python train.py --parallel_block=false --optimizer="adam_variant" --weight_decay=0.089 --max_grad_norm=1.0 --warmup_steps=335 --final_lr_fraction=0.0 --dataset="wikipedia_en"
MLP neurons of a small language model. Each row is named by its layer, matrix (up: input weights; down: output weights) and neuron, and shows model dimensions 64-191. Each number is 200 + 30 x the weight over its row's rms, rounded and kept within 0 to 999.
After each neuron's rows, "fires on" lists the tokens most often at its 100 highest values on Wikipedia text that the model never trained on.

L5.up796,184,251,191,163,203,209,187,156,251,248,196,191,180,163,180,200,219,200,220,198,214,184,193,236,240,232,204,177,212,219,202,214,163,183,253,152,297,209,210,236,199,200,164,170,219,222,242,215,192,237,168,237,200,212,218,188,203,216,165,202,203,253,214,188,222,227,225,201,243,183,179,215,208,268,194,200,186,193,176,249,159,153,208,211,241,142,167,225,235,213,144,187,207,226,183,233,203,115,168,198,119,168,181,207,205,193,185,246,174,201,213,192,209,217,220,198,283,170,165,233,212,163,192,239,213,222,208,188
L5.down796,167,130,233,192,222,185,214,176,232,191,161,202,191,258,177,163,145,204,188,213,180,223,262,273,203,208,261,179,154,261,196,197,202,153,191,174,174,237,234,171,218,232,188,215,188,225,249,195,180,216,217,205,185,143,233,206,247,182,211,208,163,182,177,160,250,172,212,247,237,181,224,256,132,202,173,224,177,175,248,216,212,177,150,209,175,222,227,166,224,187,184,211,225,277,223,225,198,180,225,131,195,224,162,233,218,214,187,189,202,164,182,217,198,251,231,175,188,203,196,234,183,180,189,217,208,196,212,197
fires on: "en", "is", "ier", "ir", "'", "er"

L13.up969,201,179,202,197,181,230,206,168,183,198,204,233,186,230,216,154,241,212,177,197,241,178,129,162,218,208,157,210,159,262,244,182,140,159,226,273,181,211,254,250,166,194,248,209,190,218,178,180,174,188,220,164,197,174,161,232,230,159,209,207,190,221,196,208,202,198,237,170,204,208,191,249,156,227,227,162,202,194,223,221,201,209,184,158,147,189,206,185,251,179,209,196,177,248,219,265,178,155,125,205,216,199,144,182,175,178,278,171,217,200,225,226,213,177,210,200,201,182,205,198,188,190,197,167,226,194,182,214
L13.down969,258,171,212,214,178,167,206,167,150,227,235,218,217,154,147,187,249,203,149,205,244,228,265,180,226,192,187,233,169,184,208,224,112,198,156,215,177,169,200,226,214,191,182,205,206,206,208,213,213,216,210,218,206,191,151,158,197,225,172,193,217,213,215,227,177,222,190,176,194,204,220,200,159,173,221,212,179,209,234,233,157,180,135,253,169,238,167,202,251,227,152,183,164,202,209,185,233,223,189,152,176,153,204,201,222,249,219,243,227,258,209,208,232,167,215,166,260,251,215,194,197,219,183,184,161,170,163,265
fires on: "en", "s", "n", "an", "t", "m"

L5.up1737,179,219,219,196,175,203,209,205,230,226,207,134,175,175,174,186,167,182,220,181,181,245,172,223,236,222,172,129,225,243,200,215,196,202,239,158,176,207,190,196,191,210,227,143,222,236,215,165,213,205,160,217,168,187,155,180,246,214,161,252,218,189,192,251,214,204,173,248,274,244,226,201,209,260,178,232,218,155,183,239,218,212,175,202,169,208,183,187,167,170,243,171,233,220,232,195,205,192,179,199,151,216,186,186,190,209,218,186,179,212,216,161,185,174,199,259,208,194,222,185,211,163,147,218,214,183,222,166
L5.down1737,185,209,197,212,253,196,191,239,231,209,203,154,212,207,168,204,118,209,178,227,216,210,193,154,215,287,185,199,213,218,134,144,269,189,215,222,157,211,223,203,176,179,249,200,253,210,160,225,232,241,148,231,249,151,185,243,231,203,204,213,188,165,204,160,158,208,145,183,234,205,189,214,223,172,230,231,195,204,203,176,138,257,219,181,197,194,230,200,159,211,200,169,207,159,211,197,187,216,230,244,223,213,238,156,200,237,186,168,169,197,235,170,189,197,191,224,194,203,208,235,212,203,176,156,187,216,169,217
fires on: " 202", "ot", " time", "ast", "et"

L13.up60,172,211,177,182,176,172,210,228,215,221,251,187,174,215,223,201,206,254,162,187,220,192,216,180,214,212,179,175,167,231,188,195,181,187,199,261,202,168,166,214,205,208,244,179,200,172,193,199,190,189,182,198,217,150,179,168,261,180,134,188,172,189,156,213,215,198,168,213,208,211,224,209,190,208,200,227,170,220,189,219,215,168,176,173,151,238,200,217,214,210,209,209,229,212,221,215,162,133,210,233,176,191,199,237,191,222,263,161,201,166,199,192,185,225,175,240,211,219,186,233,180,216,179,170,220,188,222,197
L13.down60,185,193,206,151,175,159,212,214,210,199,196,284,203,192,233,206,216,230,188,205,200,134,226,170,195,187,191,250,194,233,209,216,210,197,175,217,159,199,198,214,234,206,214,198,187,210,230,145,233,180,285,180,175,193,199,214,219,199,184,178,226,204,184,188,240,181,193,213,220,174,224,186,183,215,201,249,188,213,232,221,164,158,203,164,181,227,222,236,185,220,194,190,202,234,192,220,244,229,217,149,201,206,218,222,216,170,187,158,194,192,220,175,215,166,261,177,232,180,172,265,172,172,156,118,193,192,237,223
fires on: "en", "t", "er", "ve", " not", "f"

L4.up1455,204,213,122,211,204,260,264,272,208,184,141,159,205,150,172,217,129,219,190,205,217,257,115,171,174,188,167,207,216,253,229,221,183,215,172,235,204,256,181,236,93,151,154,191,204,207,193,205,182,208,176,227,177,195,255,213,156,177,199,220,213,184,212,197,186,248,227,192,244,258,239,167,193,213,184,226,228,193,142,199,213,188,175,200,193,166,218,188,233,205,206,180,218,177,242,288,213,179,196,213,170,221,203,214,199,188,214,201,220,159,203,178,242,223,174,210,192,223,231,163,200,254,147,254,181,229,243,220
L4.down1455,150,211,232,227,244,150,203,225,263,149,215,211,194,184,200,155,234,207,148,197,206,211,187,222,244,200,223,179,201,246,246,225,198,209,183,213,207,139,214,191,209,153,188,190,213,205,197,197,172,234,207,151,223,239,184,242,178,149,229,183,213,182,154,133,228,160,212,242,139,280,163,206,176,197,194,189,214,254,189,224,214,195,213,233,192,174,154,233,204,186,287,167,233,225,234,206,229,159,190,214,215,247,233,165,223,194,217,159,181,193,166,182,204,188,215,226,201,138,236,175,195,214,252,214,203,226,194,230
fires on: " level", " could", " help", "ost", " most", " any"

L4.up1544,240,186,188,183,166,155,200,236,172,195,193,157,211,192,231,150,209,225,233,180,211,207,151,206,205,170,161,147,191,187,205,242,203,195,179,221,232,275,210,243,226,155,183,198,181,220,200,158,135,174,217,207,198,186,203,187,236,134,202,219,174,176,214,211,156,173,180,199,179,225,190,160,211,248,215,215,248,146,220,222,251,133,169,238,227,166,177,193,220,239,166,183,224,231,243,232,167,222,247,173,188,190,210,191,188,168,193,185,188,167,213,205,185,199,217,222,185,245,211,232,206,236,155,237,166,191,171,163
L4.down1544,202,183,222,261,196,167,215,248,228,206,199,178,227,162,185,178,208,150,166,220,229,231,166,221,240,142,167,193,201,208,238,212,238,223,184,214,202,213,196,188,239,221,197,257,191,209,188,256,136,203,186,202,186,224,203,237,157,146,197,173,252,198,149,215,183,180,171,229,185,206,213,169,184,184,153,173,229,194,233,154,200,179,189,203,222,175,251,152,188,239,170,229,211,179,180,165,212,193,167,226,190,193,284,184,216,137,217,180,202,167,225,181,200,149,205,197,219,229,218,180,202,201,188,193,216,281,252,208
fires on: " most", " through", "ost", "rough", "les", "ers"

L5.up497,169,232,160,194,198,245,176,230,174,205,169,231,206,175,182,175,195,191,198,223,264,190,194,210,207,193,235,206,195,182,213,168,190,191,247,211,118,177,214,208,172,153,201,168,238,203,166,176,223,210,187,185,194,189,242,233,256,229,217,178,160,179,310,196,160,185,228,181,227,217,231,196,206,237,205,221,197,200,236,225,202,163,193,181,204,157,215,161,187,200,231,245,225,114,158,222,162,192,236,250,188,220,149,202,288,192,170,217,159,218,215,179,225,172,158,188,189,203,160,231,203,192,219,238,268,227,212,214
L5.down497,201,162,180,257,247,166,159,231,214,179,184,223,185,191,205,177,205,194,181,213,209,230,151,192,199,208,176,157,208,230,183,147,224,187,211,299,187,230,222,234,185,186,178,246,177,165,219,135,191,209,189,212,221,224,220,165,173,218,171,206,156,242,173,202,184,245,183,232,237,174,102,172,211,226,196,192,209,166,178,150,168,179,147,210,220,253,172,129,127,212,220,201,171,226,199,247,235,212,205,273,263,206,186,136,187,198,153,233,217,184,225,194,226,207,191,183,235,206,213,196,187,147,200,185,191,167,143,201
fires on: "m", "t", "s", "c", ".", "z"

L4.up1317,290,205,220,136,181,193,165,214,244,178,204,203,224,178,216,246,201,238,169,179,190,281,228,106,192,165,161,200,204,192,165,136,198,244,162,182,227,218,198,187,180,205,260,242,247,188,216,226,241,241,207,164,220,209,235,163,212,232,189,188,219,198,237,241,213,153,198,201,181,239,208,172,195,211,179,214,224,173,211,212,214,220,208,194,199,159,207,151,213,231,241,218,213,255,229,197,228,195,186,251,154,201,178,166,191,271,240,194,198,258,213,182,114,239,176,194,199,160,208,226,214,227,213,182,202,180,285,230
L4.down1317,200,180,194,221,253,194,226,149,220,242,226,178,172,227,186,199,215,181,230,214,240,158,194,199,221,180,205,191,183,261,242,194,255,168,215,236,205,178,247,261,158,238,206,149,175,202,194,274,197,170,194,186,232,197,201,181,175,158,185,209,165,196,141,171,216,248,235,164,239,177,177,233,172,177,189,207,178,226,216,180,160,202,252,209,215,158,197,271,142,187,158,223,208,173,169,208,194,227,191,210,238,245,231,237,260,218,205,183,220,245,193,257,197,192,253,216,218,174,173,182,217,167,210,229,185,229,131,169
fires on: " =", " of", ":", "vey"

L5.up664,216,200,215,169,180,243,145,193,233,234,201,208,170,219,170,168,233,208,222,213,219,239,208,141,176,233,154,207,239,200,187,250,210,181,164,213,168,271,181,117,241,184,213,225,199,202,170,222,275,273,191,170,235,193,198,167,203,194,172,235,209,203,200,170,210,191,222,246,237,234,220,184,238,187,229,171,212,175,209,200,237,192,210,212,157,117,213,203,178,239,195,218,252,265,214,170,173,190,248,239,164,268,212,206,177,270,229,206,194,255,216,221,152,227,176,182,211,187,197,165,195,186,182,191,183,208,204,153
L5.down664,230,241,162,198,218,202,194,174,170,146,184,185,186,198,197,277,185,233,147,165,215,183,242,249,192,136,230,197,196,183,208,202,179,211,190,198,224,172,211,224,166,188,184,164,175,251,228,190,192,200,215,195,230,230,184,187,172,199,207,210,212,181,166,186,184,218,209,216,192,207,201,183,214,137,193,196,195,185,196,218,203,183,227,214,212,218,229,169,259,164,182,201,171,215,197,155,240,220,188,202,171,176,215,207,161,235,248,153,217,210,186,188,193,183,129,226,244,223,169,194,241,204,233,169,229,156,206,168
fires on: "el", ":", " of", "u", "ain", " for"

L4.up590,232,202,149,228,208,176,232,183,230,219,216,146,205,157,238,218,180,193,207,186,207,204,241,252,194,137,200,174,175,204,223,167,212,210,193,180,166,198,148,167,184,214,206,175,205,198,190,182,218,240,238,178,191,169,181,213,218,177,228,223,183,208,162,210,177,167,157,217,172,225,238,215,161,228,228,200,160,150,212,245,224,211,205,247,211,272,164,215,179,144,201,190,275,156,241,163,245,231,191,205,136,249,195,210,178,243,175,155,201,156,184,178,207,185,169,190,209,205,222,153,214,236,156,208,233,215,228,213
L4.down590,210,232,194,185,217,187,156,184,211,246,256,181,212,258,195,214,186,257,164,206,244,214,186,156,261,224,184,150,181,167,213,207,208,192,230,193,203,199,180,233,215,208,237,187,189,270,189,198,251,214,200,205,194,196,157,204,156,212,217,196,190,186,166,217,234,238,218,237,220,230,195,185,187,179,205,219,231,186,182,172,195,240,196,180,177,196,233,219,129,201,195,193,147,197,208,299,130,181,190,154,237,172,158,142,156,227,199,168,148,149,257,225,180,211,206,236,183,205,205,197,212,162,233,232,223,185,210,277
fires on: "are", " time", " then", "ast", " addition"

L13.up1868,189,211,193,187,221,209,217,229,219,191,225,229,222,215,234,214,205,224,169,224,208,161,189,171,238,152,209,215,172,193,189,181,182,223,175,211,226,179,217,221,168,247,266,157,207,183,178,193,213,232,226,215,213,248,183,212,187,156,245,190,238,205,247,242,196,215,201,165,184,226,158,187,249,166,265,147,210,164,209,205,214,189,229,241,191,187,185,245,221,209,226,201,176,227,187,169,175,135,256,211,195,227,155,147,236,156,226,232,193,234,182,182,220,213,180,176,209,200,196,241,186,205,257,218,211,240,201,252
L13.down1868,222,146,211,171,178,179,216,164,205,208,184,304,209,153,199,203,140,197,173,183,208,200,219,202,132,165,205,169,194,183,221,215,191,195,168,228,205,255,218,197,183,197,170,199,126,182,207,232,229,255,237,270,207,206,138,204,150,213,200,216,219,166,204,171,198,164,201,176,234,188,200,238,216,264,167,182,198,180,212,240,235,255,211,168,230,181,167,242,200,150,241,181,276,132,142,202,214,146,172,157,195,219,290,191,170,137,155,182,189,205,195,198,259,178,206,179,195,212,219,210,204,159,257,159,197,245,213,208
fires on: " B", " b", "ar", " war", "an"

L5.up957,174,238,237,216,189,215,182,192,188,227,167,192,218,196,208,160,241,201,210,217,212,197,191,213,203,190,238,233,186,185,250,220,207,222,279,241,224,167,195,197,155,186,204,209,222,221,195,215,176,224,218,208,248,193,157,266,219,194,196,196,156,181,209,227,212,202,259,198,170,195,250,221,181,222,148,126,235,209,232,184,211,148,225,184,160,203,212,162,226,217,142,223,181,187,174,195,183,163,150,212,214,171,176,199,255,194,238,210,172,155,216,239,217,193,139,188,208,174,168,164,204,198,204,217,261,182,152,174
L5.down957,196,220,170,209,216,230,191,272,177,257,194,168,224,205,214,160,189,182,225,170,162,187,135,189,161,219,195,141,178,192,123,200,142,198,237,207,194,156,180,189,166,246,180,207,205,163,209,123,152,216,196,146,205,231,213,208,204,216,232,192,171,153,174,200,219,230,241,221,254,179,205,195,228,249,178,209,219,229,228,185,219,245,206,174,189,189,221,183,137,234,197,241,198,196,199,183,182,178,227,233,209,138,260,171,180,201,180,172,249,215,181,182,170,223,204,281,241,198,281,171,135,229,260,206,192,182,163,218
fires on: ".", "it", "s", "m", "ri", "le"